Weights of a small transformer language model.
Architecture: no biases in attention or MLP, untied embeddings.
MLP neurons of a small language model. Each row is named by its layer, matrix (down: output weights) and neuron, and shows model dimensions 0-191. Each number is 128 + 24 x the weight over its row's rms, rounded and kept within 0 to 255. Numbers have three digits each. A neuron's up and down rows have the sign that makes its largest values positive.
A block is one neuron, or neurons of one layer that tend to fire together. After each block is what it responds to, as a language model described it from the Wikipedia text at the highest values.

L2.down844:112130115089070116161141130105137118119129154150127137110116158096089148141130137148123114138170111142125145120122140161123179125129151097176141121108109188139138133123145160130145096135130102129136135045131154165130110127157102090127146113103141168115095151100124152113152116108118156131128156155120104129106110144136065097171115145142118120178129138155151135123078174162119123111163133157178120109110113131146155112114150194105153134123125143136148112126109151133134122109109129135123123122122113125169161159159155122130107096112108124129083119119131150139132114084126160118
Numeric table cells, years, ordinals. Column separators and minus signs after numbers in sports league tables, plus year completions and ordinal suffixes, e.g. 1960s, 10th, 1918.

L2.down325:123144103137109179125110133140103141148160097115127094155127100153135132149092113149147089142117147086141175138122153163125134166103094132148129131144139127125162148145114103133122177144165107123148129152139143099134133144127109173170064100095102113153144087109111138120132130126130159112097137129188155106145124178156098161158154121187144113160132173164121126120114171121176140124136151107170098115116139147144121107069155132110098107141103099165127152138118116148166108129157147146146147126149125093133110137132139106139110130148113139119075109125127121131092118131152137122
Possessive apostrophe after names. Mostly the apostrophe of a possessive 's after a name or noun (Tipu Sultan's, Presley's, Men's), plus mid-word pieces inside South Asian or foreign proper names (Shantinath, Khanthara).

L2.down1881:108111089126120138158168094137113113129131137146127119089067119133176152107138131149139131153136147116097122113164090136150113122151088101102115131130156114094125104161089141130133130195167158136063108156150105139079115115119080165110125119151129155127103167129103124112147122097172148138126161154123096134142121165132161131071133149192178129097107135146120134128119148115128146143133139109151112108134127120112103139111102123114131119157094135132136186116142064128135113143151129136161136148093172137114103116138129145125124144181116139146135131138109086130105136106133127118
Quantifiers over sets. Quantifier and relational words introducing a group or pair, mainly both, all, between, each, none, as in "Both seasons", "clash between", "All these islands".

L7.down163:118112142124123152137186133104133145165121125158133107087140132172110127169177129053074116149175160125124132186130124143082151113102124162157147126088143134109136102106098121159097127119075143155143128117117112138113120147133112152108096161072081128122135136184116107096104161170154118146129066122139152100117158123122163126134144116136110111113110106121139117135124142124139107131110139146116123146082129150123153135121076108127106117131125122119120162141137100165097144158154117148130164159120126070094105115104113123105110073114137109093088075098118139134145130158129109076
L7.down179:170104141151174125111167089121086116150119134141136114157131093133190147129146146157119144069132121089109092121168126145128116134127144135145108096110145072124128130116137142181088151134145124100101124156140125128117116131127130100084121116101151138105124154146132154129156119129135173104128163107089119130158133116101145176133121117068133169139105144109121130167122130136149132124137127098134131117139163125141150153091141152127098075139149167098133141140078140140143105110107117111064131073094112100075145142103114102094149152109137129138133088120182140163125211160166166145
L7.down651:120141148098089128133166125106075130087144099152150118099183139086126115167170139160115127135176132075120132115083170150079085149105106120109134127113122118116136127092154160144102084136148145175114128153120110146172084125131114135123140135130132130101126156142085144149110114151146121167130143098113142106161154130121131162094142140110163177144135142151100154081117134133155157137161112162120153138166148153115147160100148125149154160124119126129145125124117141148138137107111093174112125139155136112133151170131154139151108134123124131134104141096093128127134147136152121094
L7.down673:153088136109111076147174140124087082151117185092104125142150116091135154166134132160119128135136092138114155108111108129081144124113107153103213102128153136117116111105108137126136123094098125104117113125151126129183123111154139148114106116164141136118146089131105095149147106148114155151121089115113122082147147124139146147140106100094142105142136122083163125152158089120144123116099095116141099151133143122123158136081117125128119099120154175153130172105130134099102112118121109124142145110132100127136131139124135113094087062183158159126149118156089148087105147103113109119
L7.down853:143135135145140126114174114128124137076126130151107129119158141149134151129135116086082139144143135109076114155111155137140163129147142133127095131127124137162118125160100146112180154093094134142138157107098143131142095136130125146096128119108155127135107119101173112130126094101145153126135124098143133103125133136079129127112172163168174114184136135117092158104089098139129119144099127121103138109080147148143143088113185121165148129133149127144105134156167085102152131143111123170119136118152160136107122128165148130141112119119122118135174120128149115160178128068107124154
L7.down884:172087168102171138123113122098139121173121116126128136142137121130095115101125173141098123103061082106169129150144097127138110139169129128132163123169090126147115130147165160102119143115161157091105143142128148130112157108138124093142088127112141157108125146162156114132143096142145152140118144120149129119140129083128161089096115137121125113165105122109122128142109164144145137095128150135172142119115114101119131108100110105170148165123145125150173147116112206136116121086118116094146115111142122121149116078144140152087143129076117101142140113112136087113132138150148135124
L7.down991:139166131118120094108200129130093161162107123122116125134140138146153126175134134172116160053130120119121140129122113111126134136107168115116096086107081128146127129140131152123186123148127103059121151109116120140108102134172123135190165106062112091144138111115158107080117109120124142150109089125140124109153143145126103126061136169116093070156127170084112172144167140126132155173088085163121146153118104116122088155132117115105176119119131159138122142070092119179150177151121141091135155115127100118129095114160100113158176146106146107093148107098098091122161130135183123162
L7.down1056:165121140142139125131177064120142163142154114154120126114143117157131102144087107120137110090170112155122126109111125160139085127077130132156117146124118095102152132140098118158094126154152121150167131121148100146129053117132124124092136127142118098129154140148113123132095159149127144107098148172124119135111151167115128111107117135110135143128148097111091087106166144100136100178120120118076128191130168146081116125185103099142177098150112141124124112162138140131115100139147114151134168158112131157140101112175193101147133139133150131171154114109128131132137176108098166095
L7.down1169:166152171081100135119122108094105148115138113134094133129183150104174142149102096101133135140151128120105139148097165135093098144124134155126123097132133100123150098123136118156129140086142188143126102097115115160131141125148131130120128119159119182095126144113096132098159123106166098108122117116107153106141159105106138151144168120110150165152135109102097145111123113157129109150129126122091115134135143130132147165123121095109115122090116135127159165130131115104097125192114117174122129144172169129137138123133127152109103143146119096100124084128092117176117072132110121121
L7.down1178:122160154122092103112131113086122111161182136147100134140195113126163078167144144095141181104157127117097153146128142149127182137115133102110141049167130134107131149127118161110120138152097120179125137091112106121169132158136108120116124114113137118145148119121121092153112112131140130157097120126107146141137133156129102161073116148130144138122106154115136140090139104151115177091124099126137111119141154113115141173133160110110092125137109129123104160133104139096124106137136118119106181132146137141129093140107116102070138122114124151094138120141139167128130092127126133130
L7.down1181:149142075114128125110139135140132139123151152150088153152131130113143080161141141066104142116167183111127154148129157149107059115127079158123149126126130119111110102093119108156111149102121107174110144197126135148140133162160140122138079156080158088115097078121103136134162099135149132160104128120103128122149130139127161149102143112110124131148110139125148186099120110105137170111138140178121096159095133177126139161107141135141118088104130125086148150141144121129149194125134144147127149157124101106129130117147128123152119118122170167127141157077084139117129176123094103172
L7.down1208:147164123094090101107160125090131148167113117135112122115170143131126139106105100105139125105143116116097187123150151158061184143096106087129125140170172105135174127148173125148106143110087152140163126075124111111132136140080112106079129139101110112131131115154116112118108077136143121141132139106113126128125149173143158166110127144132135140084108112108136109139142108120129127117141134113104141143190125130119153183105166100119131105157129201133117095150146115145118140137113126125120128114137112112140137114121122141109106162115114139146147126089108118122144122085065078151
L7.down1387:153143135140124075125124120138134148166127143113102123079131132179156157177160098101140156105132137141105130108117130138087110104093120101164165126129141091188171141102134129135098144131118125126113143121129108141155090096116071160110127165108105121134144131111129141128119146170171117175143147118092114140121128127168108157144118156103185105148137140139147108142112100123138150116152136095135095111155127119115111129101182139130198150116090153113147124129094139136134121111120103165094112124158100120123172191094133164138083096085114121085100138169103129183133129130111129120
L7.down1519:087179111115173114114130142094096130142141089117118115114140104144157117112119187102071121143136165140132129155115140132066116130089102177100123130130123135141107140107177111109095138128123139161120108124144115116152139142120125153105129077168096144129084123113140143119155127164154123144141124121108093093157138123130122164177152112109154158135111135116134080113095138124177149117109181108117113124184129136110172168115128118134157146107141132118109138122129119097097163151141111117148120109120128178146158152120109109108135148111114089120113128096135123141153112125131111139
L7.down1600:124139111092091101119154090122132124134149100127134132074156120102104126172119097177192113137155141093084107157139119113104107140087112115109113133144142130112154108140171141143082142125094114143127099165111096163168121116165115179141109128169101132107148117140142105138119132115155150109132099135124128092129149135132118168099103109102157146116091138104147156102130119129136171129102110098065162179147120116111152143130125134107124121132100150120086126125125089119102140182131139140137129110129103167142100139069104168122124132096129154138108104100151164126172133137138172120
L7.down1790:119128137117126097095147093117116121141158115132144133108149120162101103146144135182117154106127087111127145092103121120088142154123102095112112120141101106126174146146103157143144140084139129084090133053133108141114135129152127122138146123150158107133154113123168115117099128142149147173096205145132125147142097144092170119091096143138132101130108172146126121095115107155113124139096145105076159110136127103175163166107135098140130110140110191143125155095107160117124103140123117145136127117102147146157079149163108124115107114144124142103176124148133149072155132099158147129
Table goals-for numbers. Numbers in mid-row cells of sports league and season tables, mainly the goals-for or goals-against columns (44, 54, 11); weakly, fragments of names in lists.

L3.down724:157130138127156128136145117115117166110133073094152132138152131108134191103138135056114111103083160155096112146152118112130138129136127123163125070130119133135096126118096116109158134140145115148171129179142156123098099131106169154136097137124115180072145111137123108154177118110142154129116118150062123123119164144111135139172126109106164132127138088117130122148088154129126129129146111137108124133140147123112103114143126120159096166123175169178141160131147109118138104152084138170131111072129134116158175123112090152132124131107123125104140149144103128100113150169130117128
L3.down947:118149134122150111156171154128135114161144119162123148110142118162107097129163134121135110154139131074132119143135124124134130149119160143085117109142127121152144089128121112135101134144117120116113158118095115148146188155120115140127109148149115128126121174053159110164131131145149157183113114126109128118109127094196132161129154168175117128103116154146127123097119139136035150160141131107117165150119145127108085124109104139140129112148127107137131145154094135100086132124120112146129142169108103153138115113148153115130110138129127122095096117162154154097101160172159140141
L3.down1009:145125131134129164120163132155127117129090120082139146154133097059144128127115140160139154116129108144141075133125098134117119147098106122123097137119150160131088127115126087138140147158110123137148118151156148123143111121109132118097144143123066139119112097124093120171150085149128141103150142142106105167119157133083115140119089126147128125145118092088106148142124135102123111141101131173118162126085146142117144119115114136146136162076160199114132173148194138091112172140106121122089131168140101152088146158093118126147155130130140134127173087131117135138146112143130106166
L3.down1426:146153151129103124106163150156126080123082079129113118139130103126136149152126142153152124088144121136129124100114107121107124133123083095131119125094166143154086146161117108121109155133152123118101099144139165119138077123110121142095145118133082142071130072112133120131148140161120155185114053163088172147134182159131120125136113094155123105146143081159124175150115087134145112138144118127144085103095129128115126119113151119136123153078144166141154125134137114122131152144104158109114135157116083081102124100146160136154123135136146163126170090132112134162101146085121125149
Occupation nouns and possessives. Occupational role nouns for people, such as composer, architect, manager, and apostrophes in possessives like Paul's or Network's.

L3.down648:151166099133102150149104097173169120154168138119107093094139113124108137142187154073132144127170158091124136146143127155130132140130133096088121115146132091101127123142135122136125115111129122147079098121117150171154142094140119151165146144163124122088115134112139166107154139124127110135111144147120143089095141112150151129090122149108102138123161149105134137115144142085110109162172135108137124093092091171143104086142119139135141157140125127170101104141089103074130081141139126113166106121094163174148108119106102109118140138143129092107140099114095163154108115151149134111
L3.down831:162153133159144068120117115082152149118117113104136144130129066105138104134113116179129162071139145143136097131115120144154125122139123096126141158117104112173114090106129134107117112141159130138143126123106117104130080109139138127137107130170142166134105140126129101114148158142120125167131164130141138154085155125129102145126156151118156125115104108128119127139106158143108098091106169082165113120159116154092125114113108137105135120124145182077107133136092101176121116125118138162128141136149123134110127083158122180117145102114150118156098100097125111106144180100160145099
L3.down1257:117097116134141109135116126116109118128120128108107122099180127153160148135137150083120115119141145098102153167114095146148097145130134147127133144095115135145137096124140171113137159090108122110128096145133131140153116120143091101169124147095108148128119079124164160135106108105107134180126153155066171110126134151122132152167135093084163146128119145072135115073168164132150111128151104156102134126121097131116165157114169145164126115138068106173121112137140086122132161151124132088125106149117157076123158124145122101147110112136142113108117092150172123140120118105103134123
L3.down1588:151117070121143118152097107152134137091125135131122122132073099124123159103133165029141130144101128126111120150149067126111083104161177115092157089076106122104082115132098131127159152113194121088160122141138167115156100095182069117121142128156134134109116132120147174104095123120135104164099170141143106119125120129106096142119183138179118129154098156123111158139130156142122079122143110110115140123125105126138111126149134153168164101175138150157090137119136130124125152134122136128134167189169185122118129091105169113098079132126098091111117120120115086118114158137156103122
Over, some, and quantifiers. Mostly the word over (victory over, over 6:30, overdriven) and quantifiers like some, several, many, plus under, about, nearly; weakly, word pieces in tables.

L7.down352:097070136150125080143129119146127161102134116099090114138096128146150123103158117101141106165122096082134160157164125146189139131135110110131091150131125088120115142110174133155117145128146105141129103171133134126163098123124117087094120128138105119161137130111122096132115148176075155076095127116110143086112126135107098148111151163178147118112120122125104143113119101146087137137140111116163122143066161154159127154142141153115144117140138175150116166126148133140121164114117122096119177124143137085085082119144112199126139125115140081139117131125136139132125117131160137130
L7.down369:119131156133127114092156127077132144133196130121119128090156147106136095160115143131158163128148131070084119132086164149092119172137129115161107101134124083134185112147125125078135120091142103133140109101126077120125106105154144137145122094120109141082181120127153104159094104127108135182140116168120099113150114134140162165118135141130181161128085111156162121135134117107139142153115109118143140142124111143119161188072152116137146119135131154114109115069133115120134136135143109149108106156165123131158143167114147128170110111130161134125101121082104149140136153137108115105
L7.down423:101091080168130161119099135122189149131146119116119125106142157122099123092108107037134111121141171163141138091112148119132126135120129167144139158087140132144123118141106127101138161160154154180144149155115137126145091152093113162111108156133059144118124118124148105157150177148133145123094114140089104154149089129108106138147168057098144122173111115109098122114135116124126175069150167116139139139118074153123096071136157110156141101154125110101130130121154090121096151148110155163163078132153137111140167116088142121144136088109156137072148124107130158101118135139116104118
L7.down473:145114145127133149140079111177103097124129085141119159172132143092080099120106163208104107158076123087129114132113146114155109148171179118094122124145115142123102114133141141089149119171179160113125167140158142097076099120122144124149148104120128111100109127134155128164177123141083175130105167138150105088138129141132112109146094150125126117147080099145122114124145149155101077108139130120118159133083146143140122083109127154147089099157114123142146102098128169100118114118095133114154126098136091132112133093136112128089155128129148106154167112167108102156142130161118118087
L7.down580:134109164130115115100105138122145121111132099150148143154127130156120148167159114152095155074061208131146111089153164117089109153136138119128121122135143116152098117149135168121157117124178128150152112088172147127173101073138106067110125165091144132106143131119144165080183152094132147104144124125112131118150079164121119122149087103142143141090104083074169128126076132150129133111091139136129094161120116139108131128137123124120162156126135135078133158143168114139153145136131110141140133101156131139145110151156142131093140147125130124102121180149182135123166126117142169187
L7.down712:134135133145165113145086107173107117142123102127142155177126126102073125082145176205103075155106180120158108161134144102165153126139083138110130112129144116159110148148153146131152134139145154114140156144159104073087139129102156121128133132098108111149150201098119089162126109138142125143144125137179114143110164132128122091144099179121149136152109136157154112107120150129111119116151148127121142107091120092132119114116184132143132088160147145138117150131139156133121125101127092123126083121135153156106167131120096141111127094114122124170101132141115137147145129131145115161
L7.down834:145091116096154154120114122137184135135160094136141048108114111104147175090081154044085137114136171151140117147155150121138127118132086117096136116121129137131094112129124174129157124137134117128116119125142130113157165125120111111160131136133082134152140174109100149182134116170089166160147188128120132132156122159146111150150175181110120118112148166151121144083131118126087115122142131141113126144144138120112110155089129134096162103153110129141083108134093155098109105122149085115135146120149118138157133104135087082119123129112130108133133155126136135060148176137156145110
L7.down1061:150147119164146099131112134130116151140154115142089110113128137138109118117145117136128174119142114138172119125154126124123190128094142116106116154110135202110128165148088137064126157171095150109160137115073154140094095113155107147117161111129120130097136125151140082136122132115132138130123107085144109158132129178106078128150128116123126141136141145141120096124157149131103112111122114127099099125119115102088124114172151183163130146106105126094145117138103144181092107146113137120105135124156104121086142103182150137098124121139117118136094142083140089127146116146134126081
L7.down1084:138151177104131137079151119049133146144161116147132115100168131134125105183122136186167138107144112077079138126102161185118159118104100147111118088155176116122173135104159144088126158099099130135123102091143111146145128141152152120127146115136118143144164081187070115127142086106128133128077144096112097157133133119121149168106173134165158178125115117149153119153129115150125160143141096100119123185172127162136154170092092118128114095129112133130098146075150145103149147139131117139109150162120151106139197156105088128123112133119113123117125144102114133097123134154123117106
L7.down1251:119153132116112100105152133100126117113158133147118166126125119100105174145130079073150138091099133118090098096146123109132135131154124133143123104161132106118164079136119105139159124126085165137113124189091105141134150120081072130136099107142143115120134135158121141126106114130107123132118134120142094102101103138161140112114128093147124115103109108121139130151066152152186156122170114149139134100123092147097146155093151121126128094150112078131122124152117119071116152157156165104143120102097153124125162101126138108127155132146128112118146133128070155134112110119122151081
L7.down1374:146138142137160145130125147141107112126150130159136139130144155128113158156144105196105035076107104109138132063152157129132142157126117102132140159138121140166123142113141141146108158103120119108109180163141110184108150103075136087079136096109079138126118144092144145133160132093122144124101128090103105148113132146139115131178089138153128156149096109095125123180132137125166130133139121158170151119153127155131095112149092100116131161151142128111178144123116111150155130124155147136145099105126146104121156104101121112126133146109143128115122160127153113101102110068142138105
L7.down1380:140112140160152110140134140139147122136124144106140125164139176128108133081139167130136101171095109111145104144111167113156164130156160089109137116144114128154119090140141125072131145133140162142147163121158112113095120134095126122173113114103097115117158155138121095133167115111127175136089141120110100099113145080137131084131104159149118098143119135110123100105122129145085112147136094138138115160108131120146173126139088155101072064164125128162137167162121130105117091098098152100135138112115123100125157094066145116127106110125169110120112146139107109144161133145156104105
L7.down1421:114117122124151107093153085125105119067124138168186123097118202106123122095145168070101122138096132119125120178096148135121150148136127143124164166143110103108137088061129137098138150116137107110148154124162176080086150106139149098136118136109137136166109108108145140113135132110146129118134124127139111122128115135134089102147172129109153152143119109107113152133138093116128127105118104157122129111131139154145111133164111126112111108116148203137140123132128107130128152118144113173092123182140125091124109125109132140124081129104161116115167146144128116125129119139122118154
L7.down1483:112154128134107107113145130140133148127148114111118073118133108151153122167107097143082130121126156123159115101112128124092110163144130095145155177155090173126142145126131124151147152166132117151107118105098124129067141080113171140125116069117155112140110143118092086122119123089144112116123119127141162109137153134129135113084121159105132124133124151141101172141138104129123117105116139106136129118143124111126135144140111142141121164145131126140117169139119134160120121113158176143142123140130176165151114125117163119159107109109097135108097136100154093148122158116113072104
L7.down1822:145098160161124130108118160126110153124138161120107167122122175101117129115130128135145135148060130116167111133158098104125167123136130082169108152121098115141116089115152100125117137160098158127155132145154107120141114092129166116103079139133142111118121107126112135133151112151137150146133110121185120058091121140123119110101120117148118142131080105194152141127096133151151085132122127091150150130125168133145133094152095143129098132142128159122112113121146134123132110133120130121100140065125120135087121124132151096119159125119142130129121190142160095136133098146172143133
L7.down1917:142079101172140115136114125191117154115099113124111115166134161103112114110118176206127158160079112148118136142130146084150177145147095087116112150141106148122129132140127130120100137154117157123135142174117129109102113068102111144132131108145163174132107114130100078094142145127118151170110116115098145130118132185138135054149099164163118148097121101129113124122138169116095107153098162141147135100085110100153109116135101160140135090160118119101142157132135117123084145096124136096111145152144090128123158082114125120156095107120130115142133150138140149146110175158139156166
Mid-name apostrophes and fragments. Mostly straight apostrophes inside or after proper names, as in possessive Milch's, Sabicas's, d'Oriano, Kokhav Ya'ir; also word-internal fragments of rare names and abbreviation periods (i.e., B.A.).